python train.py --norm_eps=1e-05 --qk_norm=false --tie_word_embeddings=false --init="normal" --init_std_qkv=0.0271 --beta1=0.95 --decay_shape="square"
MLP neurons of a small language model. Each row is named by its layer, matrix (down: output weights) and neuron, and shows model dimensions 256-351. Each number is 200 + 20 x the weight over its row's rms, rounded and kept within 0 to 999.
After each neuron's rows, "raises" lists the tokens whose logits its output raises most directly, leaving later layers aside.

L14.down589,196,223,203,233,202,169,224,210,165,210,230,202,168,206,205,204,204,206,212,174,190,193,185,231,200,189,199,179,212,204,176,212,185,218,183,221,195,185,217,227,197,196,186,222,172,194,195,221,222,215,196,240,188,221,206,177,199,198,190,227,173,175,198,221,226,235,192,223,202,178,208,215,190,197,163,201,214,219,199,171,195,241,179,188,180,230,216,174,257,202,186,219,206,206,208,216
raises: "u | ", "u", "u,", "u S", "u |"

L14.down1651,170,215,201,216,188,238,162,206,216,198,175,210,176,191,225,206,198,207,195,192,210,231,203,177,200,175,237,227,186,197,223,174,179,238,184,209,208,195,208,206,198,217,175,195,216,197,184,199,174,214,167,215,217,232,187,172,201,231,219,211,206,171,209,218,194,213,203,217,220,205,248,161,204,205,200,209,189,219,201,232,231,155,175,188,162,170,196,224,180,222,216,206,191,211,168,200
raises: "ils", "ries", "ill", "ills", "ull"

L13.down1119,225,185,215,182,196,174,172,153,186,199,181,182,187,156,200,198,226,220,204,174,209,201,218,204,139,172,231,211,210,240,220,187,213,219,216,200,188,194,209,185,191,215,166,210,201,208,218,220,214,206,226,163,204,217,211,192,201,175,186,198,205,209,177,198,220,232,188,184,234,179,206,205,226,190,216,191,226,230,187,195,176,198,218,207,205,210,207,214,198,199,188,185,204,187,178,175
raises: " that his", " that he was", " to its", " it as a", " that it"

L13.down190,203,207,194,167,166,211,227,211,176,243,214,187,192,170,210,168,210,213,212,209,173,196,176,243,210,236,224,191,220,185,238,213,210,213,186,206,200,196,175,196,222,236,176,194,182,202,189,155,209,177,160,163,193,186,185,195,194,201,200,184,209,206,196,195,161,204,194,168,203,172,212,185,220,211,227,170,216,238,225,178,216,167,210,173,201,181,232,186,210,191,170,158,200,180,165,214
raises: " court.", " ruler", " conqu", " raid", " invasion"

L13.down819,184,179,177,204,226,223,188,213,203,196,214,198,202,229,198,207,198,214,230,226,175,208,183,225,239,210,214,216,188,185,207,207,218,185,210,199,232,232,155,200,204,202,185,195,225,209,232,191,232,217,153,213,158,181,190,187,242,191,202,158,207,193,212,230,212,201,173,206,200,218,193,214,188,195,174,207,183,183,191,201,177,198,191,196,206,188,177,175,213,164,209,245,187,188,181,197
raises: " father", " brother", "ward", " death", " own"

L13.down262,194,210,210,233,281,196,195,203,204,190,191,185,206,226,213,206,182,205,193,184,222,207,194,193,230,189,212,238,231,223,203,164,205,184,222,190,190,193,204,204,221,215,194,191,217,223,182,217,252,179,213,177,203,205,197,216,199,193,163,183,187,200,174,188,219,209,201,215,202,239,194,227,198,178,180,197,207,204,227,224,197,203,186,213,230,190,172,193,194,209,213,197,190,241,236,214
raises: "ion.", "ion,", "ability.", " December", "ion of the"

L14.down1090,219,222,206,200,214,155,193,196,151,225,189,196,211,210,231,166,173,226,204,208,177,218,189,223,175,187,243,176,198,237,207,161,175,219,183,176,216,212,212,222,174,206,208,217,205,232,200,204,196,192,208,224,223,204,221,209,225,221,223,201,181,162,236,206,219,227,181,210,194,215,187,208,183,216,202,227,175,165,226,175,195,158,182,183,212,223,196,225,172,212,221,185,191,213,169,203
raises: "cu", " prosper", " revenue", "on.", " office"

L14.down1248,200,174,233,197,202,187,203,206,198,206,218,187,181,228,167,206,208,182,233,241,198,228,217,218,173,204,182,217,184,200,161,190,182,191,213,208,193,177,207,186,224,204,171,220,215,218,184,210,164,215,190,225,225,203,210,213,201,213,216,194,225,199,198,180,129,208,215,232,176,185,241,191,229,210,184,179,255,174,191,232,213,169,192,215,206,193,224,214,245,237,208,194,224,220,183,196
raises: "app", "apat", "estone", "et", "eti"

L13.down1295,206,221,195,190,211,205,158,202,201,147,222,209,216,156,197,222,238,229,191,194,167,197,193,213,209,219,188,202,184,191,239,182,197,190,202,182,178,213,186,201,186,194,183,177,205,208,200,221,196,217,217,229,217,169,197,229,198,200,209,215,214,201,189,233,247,195,186,197,204,215,236,216,237,200,191,180,202,198,167,254,167,217,242,181,198,212,217,192,196,176,190,170,221,195,197,214
raises: "gy", "mat", "ares", "mi", "mon"

L14.down1643,198,178,184,208,188,215,227,212,197,193,237,207,211,143,196,199,175,223,190,228,197,210,196,216,209,194,197,181,204,191,180,229,191,204,241,204,214,199,196,199,219,188,193,226,210,208,200,220,178,214,209,187,205,178,189,231,217,215,173,210,182,195,199,187,188,177,221,187,207,158,221,222,225,172,195,192,215,205,207,211,201,194,230,200,188,214,202,197,212,235,177,223,166,198,196,230
raises: "ed |", "ed:", "ed with a", "ed from", "ed in a"

L13.down1122,177,212,208,213,199,189,206,191,193,199,228,205,227,180,189,185,195,217,181,193,210,213,222,202,205,195,221,181,231,233,170,205,230,197,232,189,180,177,182,217,199,194,182,228,178,214,211,183,206,221,183,189,215,189,216,184,187,178,188,213,180,168,184,205,208,170,182,202,178,211,223,185,242,184,188,191,219,193,221,203,169,189,183,196,209,155,215,167,230,203,204,211,198,190,193,158
raises: "ive.", "ives.", "ives", "less", "ivity"

L14.down1091,195,209,189,202,222,206,188,166,197,218,203,194,181,198,209,195,247,222,189,187,202,229,199,173,211,198,224,193,210,188,173,212,231,222,226,187,216,177,169,220,176,221,149,203,220,175,204,174,217,207,199,184,218,192,212,190,200,191,238,205,198,184,191,187,206,179,203,245,191,226,197,197,181,182,198,203,214,171,161,203,175,184,187,205,189,173,209,241,179,158,184,182,191,198,230,202
raises: "inity", "ist,", "ists", "istic", "ist"

L14.down266,171,209,191,200,169,215,175,168,201,184,184,214,200,188,244,198,206,194,192,212,195,186,198,168,205,199,200,232,206,195,211,220,204,194,202,189,166,198,248,176,191,221,186,223,231,172,200,203,180,224,190,143,209,210,190,185,188,199,218,186,194,177,196,217,185,211,195,211,209,229,208,207,182,190,153,173,244,182,222,174,210,219,203,199,204,178,188,206,192,198,223,192,222,213,185,204
raises: "ed:", ": O", ": Y", ": Se", ": In"

L14.down2026,186,191,183,235,201,194,171,191,212,195,187,216,192,219,184,196,170,181,181,192,198,226,194,215,202,219,195,172,136,182,217,212,208,216,235,224,158,201,185,195,215,216,186,220,242,204,227,178,212,197,189,184,201,212,186,244,198,190,208,176,212,193,169,208,228,213,182,226,200,226,196,199,172,185,194,194,230,200,180,185,237,186,192,225,187,197,203,211,183,212,179,202,231,206,198,210
raises: "stone", "izations", "ists", "inus", "ulated"

L13.down678,191,204,226,190,231,209,203,155,211,212,192,218,199,179,193,186,206,254,239,190,195,222,197,231,191,206,184,213,201,225,200,184,175,253,193,189,209,213,157,187,159,190,168,226,202,193,208,208,223,192,223,178,203,226,239,229,214,201,194,185,192,170,183,208,201,197,216,218,234,240,178,205,199,169,172,205,176,193,186,204,209,191,196,202,208,225,184,183,206,215,180,239,185,187,211,216
raises: " by a", " as \"", " to be a", " to two", " as one"

L13.down392,209,203,219,176,186,199,175,207,196,196,216,195,190,212,214,180,198,204,215,233,191,188,201,189,155,182,178,187,217,241,220,184,194,234,190,211,192,221,197,177,208,255,173,173,172,236,206,189,212,221,165,212,220,185,235,194,179,181,242,196,241,170,219,199,216,227,233,224,218,178,226,173,196,194,194,233,216,214,182,169,223,212,176,173,206,207,197,200,187,202,194,175,217,188,222,226
raises: " to an", " to his", " to s", " to H", " to their"

L13.down1964,218,196,234,169,216,209,186,216,198,208,242,186,188,204,187,192,199,163,211,176,172,215,156,206,209,191,200,183,227,184,191,209,173,202,200,213,218,216,210,207,203,200,174,169,194,179,218,202,225,222,216,225,171,197,163,211,211,216,193,195,232,181,203,206,188,167,212,221,203,208,187,184,215,240,175,234,213,232,168,197,200,183,204,191,207,221,192,152,192,205,227,204,202,188,216,228
raises: "ess", "omb", "ain", "ers in ", "ampton"

L13.down2024,182,197,206,231,184,220,174,197,169,173,199,184,205,175,230,162,187,185,219,211,198,212,200,191,159,191,221,176,159,192,219,186,225,213,199,183,233,186,197,203,194,203,184,184,152,209,207,180,176,172,198,209,173,176,175,212,242,173,189,174,188,209,165,188,190,224,190,211,227,179,198,173,230,193,216,154,236,188,205,201,239,169,228,179,206,175,191,179,252,216,208,223,195,255,195,178
raises: "al.", "al", "al,", "als", "alen"

L14.down1011,211,197,211,196,197,156,179,189,205,217,213,171,186,178,195,187,188,186,174,168,166,211,216,200,176,208,200,227,185,176,202,192,190,218,191,236,202,186,223,216,170,193,197,192,197,215,219,171,166,166,240,204,177,223,203,201,214,187,197,197,203,203,207,184,193,187,174,202,188,191,175,177,162,165,191,201,229,214,200,196,225,217,232,219,250,191,202,203,177,214,220,204,237,225,173,201
raises: "ps", " highest", " tour", "ban", "per"

L13.down1239,200,224,220,175,186,187,207,221,204,213,191,189,183,186,197,229,226,154,201,209,224,194,200,197,188,203,208,168,167,207,156,214,203,171,199,212,184,165,239,229,181,182,200,218,204,209,179,230,219,197,233,205,214,202,188,208,173,209,207,207,239,148,201,207,185,192,197,167,205,212,234,210,170,221,190,190,214,181,211,244,208,165,232,187,200,204,192,174,200,220,224,228,193,201,216,220
raises: " Field", " Park", " Stadium", " Track", " Reserve"

L14.down265,218,178,197,197,181,173,183,167,196,194,179,220,205,265,199,217,185,211,216,187,212,185,184,212,208,187,226,186,172,205,182,172,221,193,158,175,213,203,214,225,205,211,203,196,222,148,179,218,196,209,154,219,211,201,205,192,203,232,212,214,180,216,189,202,190,163,205,181,226,215,201,223,205,185,175,200,151,215,154,207,187,184,232,233,223,185,192,210,187,177,202,189,197,205,210,214
raises: " son", " married to", " father", " married", " daughter"

L14.down494,230,203,173,203,214,219,207,184,199,187,181,212,210,215,202,166,202,223,150,212,233,227,197,220,210,164,183,174,197,196,192,269,205,180,230,185,173,203,197,193,245,208,193,182,242,208,204,190,179,191,216,201,187,214,231,189,235,230,205,223,206,244,175,194,195,244,196,166,209,233,182,177,172,185,216,211,194,220,220,212,201,231,221,197,187,220,215,183,214,175,192,219,205,217,216,194
raises: ", in the", ", in ", ", in", ", at", ", on the"

L14.down123,225,225,211,174,235,178,193,196,204,203,193,198,234,213,191,175,207,190,200,204,166,218,208,188,205,228,207,220,221,214,244,180,163,192,207,190,173,211,208,250,232,194,205,205,239,216,218,208,211,224,220,204,191,197,233,193,241,174,189,202,191,193,175,199,196,173,241,211,214,185,206,212,208,207,200,218,171,196,221,192,211,173,206,206,240,201,197,219,208,181,220,194,197,202,213,228
raises: "-ch", "-g", "-sh", "-", "-b"

L14.down999,213,201,200,185,220,213,175,226,233,242,212,183,164,200,157,206,184,231,165,241,220,171,203,192,252,199,211,227,238,182,191,209,201,211,211,192,216,207,166,243,167,186,213,202,181,183,194,198,204,186,190,219,229,156,195,181,198,172,203,208,214,201,213,200,204,198,205,187,179,197,197,187,210,202,191,196,244,187,208,235,241,204,175,185,197,200,204,198,201,209,197,208,227,239,224,161
raises: " track.", " view", " path", " track", " wind"

L14.down1438,190,190,209,167,217,186,219,187,190,186,179,211,225,184,153,194,209,197,214,190,165,216,207,171,234,213,216,190,186,196,202,189,191,188,172,189,207,196,212,215,211,213,179,207,191,208,186,183,160,182,199,196,175,187,212,201,189,203,178,206,193,215,186,179,213,186,219,207,216,209,152,206,205,185,205,187,186,204,227,175,186,211,175,190,185,190,199,183,210,186,235,244,161,227,167,194
raises: "ed in the", "ed in a", "em", " in", "ed in"

L13.down861,217,184,227,225,205,208,182,199,192,219,182,212,192,209,183,166,188,200,197,192,206,214,182,217,193,209,261,220,213,163,201,217,202,205,214,221,221,209,231,186,146,161,184,191,245,214,210,191,179,201,175,206,196,221,225,175,225,228,208,212,199,187,203,190,213,235,196,222,205,190,192,224,215,204,196,213,186,175,175,201,194,205,214,207,186,201,180,217,220,223,194,206,226,191,203,199
raises: "ney", "oon", "ent", "ents", "right"

L14.down1827,211,174,180,174,171,185,215,187,192,187,189,173,214,174,178,223,200,201,232,199,235,183,122,171,195,175,177,189,188,179,191,150,211,213,188,185,208,185,183,179,194,251,231,234,216,200,234,221,202,198,202,208,215,182,189,203,216,191,201,187,215,194,190,221,197,216,197,210,212,178,213,195,200,165,198,183,245,228,264,221,210,210,192,207,215,187,189,170,210,167,213,174,180,188,216,180
raises: "eri", "era", "er", "erous", "ery"

L13.down1485,199,230,229,208,223,200,176,203,180,206,203,239,197,261,244,175,231,188,200,230,257,202,183,154,196,194,207,184,188,198,185,159,211,190,193,155,176,187,191,203,207,193,201,199,214,211,186,187,194,189,188,223,185,195,211,204,244,184,216,192,224,182,178,210,187,188,204,185,201,198,162,169,187,176,201,195,182,180,213,175,169,204,190,188,195,201,224,184,240,198,173,217,207,187,207,203
raises: " family", " County", " himself", " years", " supporters"

L13.down1188,212,197,218,215,202,193,238,192,208,205,189,182,194,186,221,186,212,210,212,213,192,187,185,194,235,180,197,197,202,186,215,194,196,175,202,233,200,233,175,211,218,175,231,210,163,196,170,192,197,178,165,212,222,202,232,222,236,213,186,185,223,184,223,199,215,224,170,193,178,226,181,204,178,203,215,229,176,217,199,198,192,230,181,196,218,212,179,195,207,203,168,197,202,166,186,184
raises: "61", "65", "64", "66", "63"

L14.down449,223,201,203,193,179,204,205,188,129,171,181,228,209,222,185,192,213,203,202,189,169,180,220,213,225,185,203,208,175,212,227,220,200,211,204,179,154,195,224,235,207,218,177,187,171,184,199,196,200,169,199,185,194,174,148,191,217,224,222,180,194,215,186,195,190,217,196,229,201,180,168,216,178,231,212,211,173,229,209,192,217,181,193,214,168,144,195,149,202,205,187,175,209,200,210,205
raises: " Best", " best", " Most", " honours", " | Best"

L13.down404,178,189,195,204,242,194,199,228,190,221,183,246,222,212,210,198,227,221,190,183,213,211,176,216,224,209,198,211,194,213,194,204,216,191,184,255,210,203,144,238,193,192,190,193,208,203,227,236,189,203,176,201,220,188,215,210,198,186,163,190,216,193,200,169,193,215,192,230,204,206,207,220,177,219,174,225,196,184,198,227,216,166,215,185,175,183,221,193,214,221,167,238,191,173,233,204
raises: "able.", "ate", "able", "ational", "ate."

L13.down842,224,231,208,172,193,198,174,219,209,172,203,229,229,195,204,177,196,213,229,201,211,211,199,218,165,198,156,196,143,205,205,188,190,205,181,215,242,208,259,240,192,198,213,177,180,205,227,196,199,199,184,215,248,179,172,208,175,201,226,177,204,162,184,231,172,209,208,171,213,168,213,197,176,191,212,197,187,181,185,227,197,177,192,221,167,174,214,201,181,194,197,210,182,213,183,225
raises: " Division", " Squadron", " Brigade", " Reserve", " Group"

L13.down1820,182,221,187,185,247,198,179,218,195,192,183,194,217,227,193,197,185,177,172,196,175,191,195,218,193,191,177,233,210,200,198,190,202,194,225,200,219,200,228,175,224,211,256,151,193,222,181,234,249,205,198,189,221,197,197,218,193,218,199,229,192,207,192,197,196,191,180,213,203,212,209,212,156,195,234,224,162,192,196,213,183,205,197,205,181,181,199,237,198,180,218,200,227,188,198,222
raises: " from ", " since ", " first", " dates", " between "

L13.down3,231,201,187,193,180,218,185,219,187,219,214,224,207,181,193,207,202,210,174,190,207,200,203,235,167,212,218,187,208,191,217,232,207,150,221,232,224,181,230,236,211,220,194,199,162,197,164,165,172,209,204,201,196,214,214,202,203,182,201,209,163,192,202,200,187,186,216,190,198,194,211,183,190,179,217,210,206,215,186,205,237,217,212,216,211,174,189,174,209,203,207,217,198,201,178,240
raises: ", in", " in B", " in H", ", H", " in C"

L13.down1420,221,197,174,229,199,187,260,195,193,164,224,186,181,220,212,189,196,215,193,210,176,180,226,204,194,217,205,198,201,171,174,215,190,176,222,222,204,240,185,207,171,181,197,195,158,172,193,204,186,246,220,204,210,222,241,197,210,182,240,180,218,195,200,189,191,202,180,209,188,202,191,213,155,179,188,222,189,204,233,217,202,182,177,199,176,192,196,224,218,214,228,205,165,231,214,171
raises: " hours", " km", " minutes", " morning", " distance"

L14.down960,201,174,215,205,212,213,197,181,195,221,215,175,159,219,207,241,247,171,187,193,221,217,215,183,187,232,180,218,174,217,224,171,150,236,192,210,238,243,218,204,188,165,215,186,191,210,203,235,199,167,200,209,206,206,207,168,197,188,216,172,195,190,181,195,185,199,214,224,199,187,208,181,177,234,177,233,170,260,202,211,213,204,203,177,207,147,210,214,220,181,148,226,215,191,214,213
raises: "ous", "ism", "ism.", " day of", " days later."

L14.down2019,220,199,191,193,196,203,182,224,215,183,193,200,197,199,207,210,202,208,216,175,195,180,208,204,221,174,200,176,227,207,187,189,212,178,217,180,189,208,192,191,232,198,179,187,200,170,213,248,226,171,166,203,188,187,189,213,191,180,189,220,217,181,204,216,206,221,201,226,184,202,211,217,226,204,234,159,203,207,200,221,200,168,174,201,191,203,182,217,189,231,231,201,190,207,233,203
raises: " high", " young", " lower", "-l", " low"

L13.down646,180,214,194,214,230,167,228,197,186,210,204,179,187,215,197,208,232,201,249,206,208,193,190,199,206,170,203,190,163,192,175,207,176,218,191,194,202,217,209,216,219,172,196,209,218,195,161,213,234,188,196,244,173,197,198,205,187,189,233,196,195,186,184,206,224,181,215,178,199,165,219,223,243,197,248,172,217,204,215,188,204,203,213,191,177,184,191,211,230,216,191,166,184,214,211,198
raises: "==History==", "== History ==", "==P", "==Background==", "==Demographics=="

L13.down1540,223,219,188,204,238,179,191,197,207,206,200,221,185,190,214,169,193,207,219,171,149,195,151,219,262,222,170,218,211,230,207,216,201,221,178,207,199,181,204,194,167,173,174,196,266,186,188,175,202,223,236,175,179,219,207,185,185,200,209,215,179,201,207,204,193,193,184,192,190,202,246,211,180,172,168,218,193,187,217,180,216,203,190,200,194,193,217,206,201,195,208,219,198,179,179,195
raises: " on July ", " on March ", " on December ", " on August ", " on February "

L14.down1921,225,213,185,223,177,186,171,181,168,203,221,208,175,186,247,183,250,208,203,176,179,217,219,235,198,215,181,235,194,198,197,205,183,183,173,206,232,175,254,208,215,220,208,224,217,207,200,228,192,205,195,236,222,170,226,200,208,157,244,201,209,199,164,222,222,214,210,240,170,182,201,207,229,221,188,222,167,215,189,161,165,162,177,223,204,200,202,191,201,234,196,228,188,174,170,204
raises: "ous", "ouse", "ally", "yd", "aus"

L13.down1290,171,232,206,178,195,204,228,203,175,221,207,210,197,220,184,176,211,168,214,199,199,168,186,199,197,238,195,196,234,179,209,222,203,173,189,198,181,213,214,191,207,224,189,177,224,211,218,210,192,179,238,185,191,171,192,216,205,229,171,180,242,201,191,204,212,207,205,189,206,210,234,180,231,202,167,167,201,214,196,223,197,207,209,206,191,203,185,191,220,203,193,218,228,175,225,194
raises: "erg", "ome", "ec", "id", "iv"

L14.down300,213,209,202,176,216,214,178,175,176,187,188,219,204,162,210,206,208,185,230,217,208,222,239,174,204,226,188,235,208,180,213,204,213,176,195,196,183,182,214,185,179,190,232,237,207,217,181,228,206,215,182,221,227,206,237,194,212,215,264,238,202,210,241,213,203,216,176,206,202,190,238,158,191,202,211,184,194,213,198,230,196,179,185,176,178,192,223,188,187,162,172,185,185,200,203,200
raises: "’", "'", "' ", "hip", "'."

L13.down1063,222,222,203,195,219,193,202,193,161,194,194,207,207,205,178,192,212,205,202,185,175,220,209,175,201,206,212,168,230,226,163,194,197,190,196,183,177,232,213,210,200,189,240,174,156,203,177,180,180,206,173,183,173,201,188,223,204,201,194,214,234,214,207,183,177,207,164,201,196,185,187,218,174,241,171,200,198,153,210,223,254,215,204,191,172,194,194,192,212,181,188,198,209,185,234,189
raises: "ending", " players", " overall", " NBA", "altender"

L13.down921,190,219,200,203,222,249,202,183,225,173,185,227,206,218,166,207,224,201,198,182,211,195,205,205,224,204,186,165,223,174,209,225,222,226,186,237,206,209,235,167,211,218,181,202,220,197,220,235,210,169,206,194,168,196,208,187,200,219,198,217,216,196,158,193,217,213,202,204,168,163,192,208,180,214,198,198,229,206,216,201,167,200,208,247,195,182,182,164,196,216,194,233,225,215,161,228
raises: "x", "lev", " protection", "duced", "pec"

L13.down33,185,202,213,192,212,155,168,167,198,214,210,184,212,232,195,185,196,212,184,204,191,199,202,226,213,185,146,150,189,245,199,170,198,209,167,220,200,213,228,181,206,224,187,179,207,180,175,201,207,225,202,189,205,236,202,161,212,224,205,209,200,243,209,228,215,214,222,221,231,201,217,228,204,228,207,220,184,176,225,173,183,184,222,200,214,172,212,180,209,237,197,177,186,195,227,217
raises: " opponent", " father", " commander", " victim", " player"

L14.down125,153,221,195,193,190,206,183,214,192,165,199,219,199,188,208,242,215,188,243,204,206,221,189,169,220,217,217,192,189,195,210,159,196,233,174,153,176,186,213,204,200,214,182,185,149,205,184,206,199,248,157,205,215,202,220,200,217,203,162,179,190,200,165,183,212,201,176,219,205,192,177,191,186,196,202,185,240,226,171,224,215,219,204,200,183,180,206,191,226,189,167,172,177,200,196,196
raises: " at", " at the", " at H", " at R", "s at"